Weights of a small transformer language model.
Size: 22 layers, 3 heads of 64, MLP 512 SwiGLU, vocabulary 2048, 10.5M parameters.
MLP neurons of a small language model. Each row is named by its layer, matrix (gate and up: input weights; down: output weights) and neuron, and shows model dimensions 48-143. Each number is 128 + 32 x the weight over its row's rms, rounded and kept within 0 to 255. Numbers have three digits each. A neuron's up and down rows have the sign that makes its largest values positive.
After each neuron's rows, "fires in" lists the words (lower case) most often at its 100 highest values on Wikipedia text that the model never trained on. A number after a token or word is its count.

L4.gate350:150140110102109074078190089090096095142170058156166118119126107148139146092070166135155186171103121116121135153138159135143141143056164099095144095139125108202150065174114181141173130167136097119165177135081176087125132158161085106159085122113165141160090182102085123111099120158093085149
L4.up350:143164137111135142099193098124112064137125115150112101115131078147115134090085149116149183148114123086136156131098118123136108174035152107102137080120149120186142112146109158143162119110140128115134154133095143085127137157179073091134075164088194138193053200075091137080074102163147096160
L4.down350:144136131119107042094160105114107121108181082151178131135128116143141156085081098167127161148123133155148063188192117144124153151089147102116151122099132145187186087195111177102172111194125158118174156142106193124108174125108144142136078102105176149125118166122088152162120138107079095162
fires in: "november" 34, "february" 17, "april" 15, "december" 14, "october" 11, "january" 5

L7.gate361:133156132087101134159157112108154174114144125114092129121163161130111062155192157103088134120166187178178134110148081106120131182137115148117148155147148094035110155064124117166152122156082103103135138058149112104076155118188108126088126143121138105141105141063121145147133131128182117055
L7.up361:156099129137188105180149171112141103067131112151103039095133138117117114150118096097163144097047190143130159073080066140141153160144147150176176110097133129098087159081122108136164153105133101117169144060170118113149135110154105091142162116114135106160096171149144130173116119157112160091
L7.down361:187149092080143120185134124096126150119183155161152139126153098095141125083210138107117109099135162145219095115123142097156143129075130096085072090072140172085104143047139120132105092119078135081150145103166134129134115123181089185142134122129124150114103147109101168159142156170228123113
fires in: "his" 23, "mf" 16, "df" 13, "their" 7, "against" 5, "professional" 4

L7.gate353:133169131205106119115139085106125072149126120081083157202086174074117164182135151094143129068119148186131142164130078144191127100096102131177200132083140169153113137141055112035130153129174088148103143114106123163164058106106187092190077113159122102093205123117145153153139137118083135143
L7.up353:161162147180055096146117123146147049083140127076105148172085166110094110173132094137078088103114157135105148127108120127152138105168117155159180077087110159163099155107096085106154107121204099133121184122155120144128089073130143151202067131169119101108194157119128109167147125156097141123
L7.down353:150186128123001171109128091104107110073083108105111186190148168058114186171135128126045096095125174150121128185085134143119120159163148133136184063110120158136130115132109128084167122149174097165139127162135165107132117059141138144143109128133118131103177182132161087173079106110151184121
fires in: "known" 13, "student" 9, "study" 8, "studio" 7, "thompson" 7, "students" 6

L2.gate44:122135071104173077082128102119082050090094132108119115146114112056129157125104165169124145125152122175141100162104151122127165139167112133133149090132145187096130170139165091128083114139109081133093146104138160113147123128134150158136130058147131147065156135096119092159126099112126193162
L2.up44:191127143094116162111040130099137164092120139146094162126104200159145152107153132100197165112173125180133158082123125080120112186126153149153121140127163164176134067162171070183118104173097149144174131132141164120109169196136101157149138061133123143097112134114106156090168156139058154146
L2.down44:143059110138138141134143165104098125098114137082113128146115116159163117185154152175164147105153142126113254155146135052113077133140142085102179166154107054166144132126124112130155162122141099131150178066148096157122161135133135147134062186121117173169141147078111149166135106079121111141
fires in: "of" 72, "granted" 5

L6.gate201:087057143137087102133150118089111101131077111087157131185084181133105182114156081094116067142092114106171097123106162128148127073134161123133134111130107117138101144099165121129110123124146147146101113118133141161111153109120170107130109181103132160076069076166181163097142161177080137147
L6.up201:162125169135140139103146075112154133077096112169151125092132154160125118142094145139113128116133138128121107112123119122142111140134208184105079148133100102135149137049108181144186144179160053136170139103166130109107193140138121147103159114105134163125101076156147126097105080138155156109
L6.down201:140097171152140163099140132118137132068093099119175103175137099113157077155064107143099165102146192138166097140102099084095158134174122130122099148087117106130128109069108172136161080157086114125111160130138147144173167129135118143085153104111128139096138154133138133152098112135170093141
fires in: "will" 19, "can" 16, "may" 7, "men" 6, "would" 6, "is" 5

L4.gate424:148110108165103119094162143141107101138107151145160091103095160153060146167090157131165154111089105077181136138085116168145134085115092123117141062056186154153125134191123102139110156148151148139077122179160167201060067117152150072121056116109137086134168174059084121156098154130106084179
L4.up424:127118144188133112097153137146127082142122154149169092142104167152067163150096170130130156122114074075179136144104121173142125095124061140116145064062158119123118132177137121164116159160127171133081124182150161189041067137128160059129094104090131080141159160051072140151094130116101092157
L4.down424:143150120178102094105154057114108096146097176163179117135162138148121153126104123138153120103103128088155101186140149132143124134091135144090152112123149140151146117169122170160150131228130179195120085175087131100089111196105106074131133120067195150130166129116108091133128118179105115122
fires in: "november" 35, "september" 20, "december" 4, "mazar" 4, "in" 4

L4.gate274:137053130145096145114084124145125091163161119156104080112055156092127110074146118113132127106142175093147137144108116161133124165089158131145119138162214067158141191119129181116093213130098126141063153108172093136125094076095164093160085150204106198112149187133108065126151118123129136109
L4.up274:119083120159118173097108152138167072165160144143109079128051154125144131121154114080117126096118155143138125166116108128111123188093186144150129096120188059193170143099147146103086181136116099153078173067144085151121124083128148083139089124172111171113200184131114071136107095156132108103
L4.down274:099064161157118168128095168120146150120150176133133052080075191161114124136151075149120106113167088129133079119139138169122186102142126103149157099132108115184153117097144133097160117182130096128175106115109130160146122149171112115071128141143152146110111161168131112188095098072168108093
fires in: "family" 13, "name" 11, "people" 8, "continued" 7, "were" 6, "are" 5

L6.gate50:118118096163149119101151081122091086138132140155111115164126153166117134098079163134137152106117144125150130161101141122176127130075093169026097140059163110188120194162140124135140121131137124110115099167159136154088132211128153089173105102124128100192086126061113134084111114149186105128
L6.up50:134113122114138114087142052133132099151100135150091114157122151159114115055090160114175179092119130104151136167087154130151158153062108177047136133075158097179088111141163148118145120127158120093163088198173153146097122208124109099179064128126143154173107125048083096073098089128197122143
L6.down50:167135088105056017124173132149119127098102075190155135153132148115085142099068116157157165160145119133167081170142100094165168136070120131023121107137109109142106126132131226162135097131175147090139122175119137142073170192121145130112106143084162140134112149089078097119116121089124106151
fires in: "march" 24, "november" 24, "august" 18, "may" 10, "july" 8, "september" 7

L14.gate480:083181128124100121091139071177118092070144141102095155134103129138085113162110072171111115157088153078154138136093076094115026129104124137138154124113109164087176124116094152094118155118174140138081154134107139185181115166145065123095125149163117124096128081077109114111154103121164161104
L14.up480:148120159067061195116141119202138117104107140110112122126115102116069181109127111104117162104100193189163072131111129104135143130117098130128148167141153123138105107067119146135079124144141103156050132128150096099098059174108147150144134124156120110201156123154147091150118070149123135108
L14.down480:116114103162153151112158106189148119123121107082082124108132182113159153151131096168078192075159166204123091133088140138135146109160111104133150119121120146145101065080134178133108118147127044163124147081145047146049110084181151153177121104157123086136166154156150147114103149089147119075
fires in: "were" 28, "student" 6, "general" 6, "are" 6, "students" 5

L14.gate302:147097137142160098112122170153106102126212136163137138132181049148174142153091164200122138044146167200173141104144117124169129132140147215120105131121138085147128135113137166140102120153127144156154065123124098147125194131110157157113186098171161114109070154133145082128128103152151135143
L14.up302:118103174113097121105136116157147088120227117186154185097133156139169115127138137147183133091129137160140130138144104144194128112111131179220159125139139083157099116134145143141148128110115166057136125112064147143100203137146109152094137130086086121153123118156106150189149154078105124147
L14.down302:117165136154087083121138167103137102096172123103155161076137126134096104139136118132178102140093147166180149169094115135108169137131140150177140100117100111140102187119138171167181160138117139143145126107093151136093165126115123182183159094094123187125153152134149177150122111177072095162
fires in: "would" 21, "to" 21, "will" 15, "they" 9, "can" 7

L2.gate474:166132124116098138133149145095143124096111109051135118100184166112083149132080139099109140123073099126177159183155124148162158085215092142122169059176177123129147157191093112195138136094106143144157123100148132089116152140140105139142125097158118136160135155055140109169148114164123158102
L2.up474:156107091025115092090132144131125156146102146130155158136154155144111151153077152089121176172159184087124133083137138109134104123159131133148129134156128138148157138136114158125085155116085122109103140160161072097093153053171057167146113097149152111158143166138144098115114100118166131167
L2.down474:118156172151121149123145130038105160054142105163123136136102223076155200101148181092129087128161111130135134139124178107069156138219148137090124144054120202108172081099067117183119136122122126087148113170143147114080174093166098102108122106101153125154106164149174165136104152113145145168
fires in: "website" 15, "professional" 12, "baseball" 12, "professor" 5, "pierre" 4, "uprising" 4

L4.gate386:022098087155169064121155079106109150106137117098149127182136175095125146188118117109095196130122121191164118152162110153173105112070135099056124151139133108149150161182101162172111141153171100096172148167115193113091144147089201121157113075087086097133198148113145104154098159062144099144
L4.up386:197171147126099107115159065104114096129091151179114122148093092194109126111138098110083114147107126050143170118124095087153119223089098082095134150090137095138148079146125136140119121119117081078133106159107152123122102163090088107156076081150100151154141119104085046091136063186091103120
L4.down386:114126110132147054108171119120118119105084142147136120147142082101074151177125113110075164162141078129105110153171114144185091163095086131039138093111112100107084135175112173133078065139198148083184109195129126136108153171087159071168094131078117097179156156124144068111098103146088103123
fires in: "january" 25, "july" 22, "august" 22, "december" 15, "november" 5, "february" 4

L6.gate168:172120110124131105136080129098228110089111137133080104114165167100114077132162134126134050125137138144139131058163144130117175161175111120107109166097135106106100119115101134182153132079143122063116111054139173099141154124158134149145165149101144083104123184169151175116044095162159133088
L6.up168:170134135138150087184133135161178119132154123100132081152134158116119134125149123071118052136089164117141160079100064141159158147172147120126149145101125095158106113128110142103139164119159112114149082076093135076136086111134103136090132119135141056108088201167182178172043104155198115116
L6.down168:154179100089156111113093125095180137139157116126142132122149133150140063140172162169070089166114160169194152138096165114141130103122124098186106121130120146087101099133119123151097116151098125083143138103118124160158143165165076133146165145102191078150101169080132148180093098123132107088
fires in: "his" 14, "loss" 11, "lost" 9, "los" 8, "their" 7, "final" 5

L9.gate371:092137187113131126149103062158099100119196179141206128134167099158127160145192102144053110132087119135194135128123110126141114108134126143080154140091094129181139133121099091114133097177118085091119123096091152166179183121079119100149159155125185115122079096125122127111155078197078173102
L9.up371:087139115116130128140091082144145116087115132154197136118137059134140128119163168162083047130110091161156149110147192156162096149159183128194181099111117125127101130143140118115171127076134087135203129184142190128076180120093138118156068116101147170040169105108158116165130090150165081152
L9.down371:173138153150091101127127076140088076088149066100112154143128104126120077138132146079109097128137147203132153180139169064141095152092148174169126073093109132162120100087080152162141110109093072137219128103146170118147166129151130098106082143088151142087106042090150116164085054127149171124
fires in: "would" 24, "will" 18, "did" 11, "may" 6

L6.gate64:117140129156060182114119097121113075191070097101151134132132090106177136124125117150095169122068142112110197144157139085158099121115105168159134119131157117171112128065111076102086101173161123120160108176150120148108142112095105086091192164101112155161134186140095153098156151120131061089
L6.up64:097153175157088137109055123124101107161056155086143153100109095133155153104157089115104158173086121114119208147106194123148064084177076097115096154142141123142122123105111076127125075214162101171087101116119132130112115096091122112106172130108118128168127113109110140135118177145148083111
L6.down64:094148115139080152093135136101128155184122135119156141165063118150180126159129145100075179126142154107126135126136129102129114131137097118157156154136146137160140101058128131142106134143135115060168096170130161122113156092073116111173236151081109184121120127114156068137125122089104114119
fires in: "the" 92

L4.gate492:169083100108181117101109096098137127129158117139169085090081111126052101158124137109074132144110147099161091117118153105158079106085094121106147089109135070158171068145102145097113141132116137136089107149133195133126130126108148088116066128156120072113191205147129128128083117191172117121
L4.up492:113204106132072061141173079144093142082112116174116095168152132106171139165103073086134169148122110127091149160157169111134132135127187180100103126120198175135098063116112169215178151098106083137157205085132132123111134167117165125109106089110108144150128109092125134126155141140105153171
L4.down492:096088095110098097123161075125102167071167098095120064120090084058103122198100122138113114123116165062080095126134124104155123146074136147103120092111138107104132042150112150133116133151132141131151197181142137120154103133102150065129122126122140132076174154100169060140118100151185183174
fires in: "june" 22, "september" 20, "february" 18, "november" 13, "july" 12, "december" 11

L16.gate109:122130096138139163152150109100130131096114105131124144094090128165063135130118168164130129111128129112147164148058132087087141082155124209133111110121111168128112070164099091107152176092122100114164225121147091094073101118115102165172147134096105132158098139086132115131158050096122102186
L16.up109:123101130112107144190080098117131115139106083114109124155143146115042099140116106150111130111124122115131156073195120171121146157122112120091115191098094156182112096106125118157122105109144167139142161150149179127079148119122101156173091161143147062130085147062153156054147152073102061140
L16.down109:117144161136022124095100161127095081180167122110108141129161145070144119122138181170103138111134131111101173167140155125209098043129076121115141105141104121116133119126114115113191142182112156164087142111155094074128091117087184162121133152159150127044096150099103118155140099154086171097
fires in: "and" 40, "of" 4, "atlantic" 4, "or" 4, "to" 4

L4.gate55:099143180206093094103079116156154135182051106128136181131150100076149137140131136151099157166093137081103166120096174089138119159123030120182155115098149105083158122084149090167106171160124121102138119118181133188128064057088136092148179119114096116115081136174077124076169166120158130160
L4.up55:095134175178092124094077106135177123175049099130151164128138117067173142132123157188118156146107132071095158130107191100134132148128029134163155126074137102099157138092156101140110164139121126113142123124168125177127061050073138081154157122141107108108108125161073136061180166135140144152
L4.down55:109143068177102152098126123117085105111103114083126146128101105115136153127119115135064151163134108078107156155169148089184131091152075065195140129063151118131135092095119112178112124199173068117153121164116112107133078098097131140180180196082106115142107114124125109092175155086117100123
fires in: "the" 97

L13.gate256:141061116097069149186126131152140137085071140129133115153096104114125139172155071163116150140122111133162126115146135082087098095167161168081158183099183158071177113110104107110111127108178091131122171139133182134124145081144111086109142081168121170174149141068155117154115091130085121148
L13.up256:108095139100107098145183101159119136156153135089177145108061140162153152100157135109132127106143152230158176116146082142095136120140139139189098097185177150076107085078101125169188097114165089117111164148097080123084132139168060110154112122126158149142108086142122177151116084134054149094
L13.down256:166049147131143106163144151164150104108110160101128110165050190115157143096123047168115131099109165169084112108051102148105175088088112157125111104175083159130089139175119113149158131062179110163144114104136117073136141110131088178188131156108128133160134129098189144125102075116149096076
fires in: "are" 49, "is" 31, "areas" 6, "was" 6, "islands" 4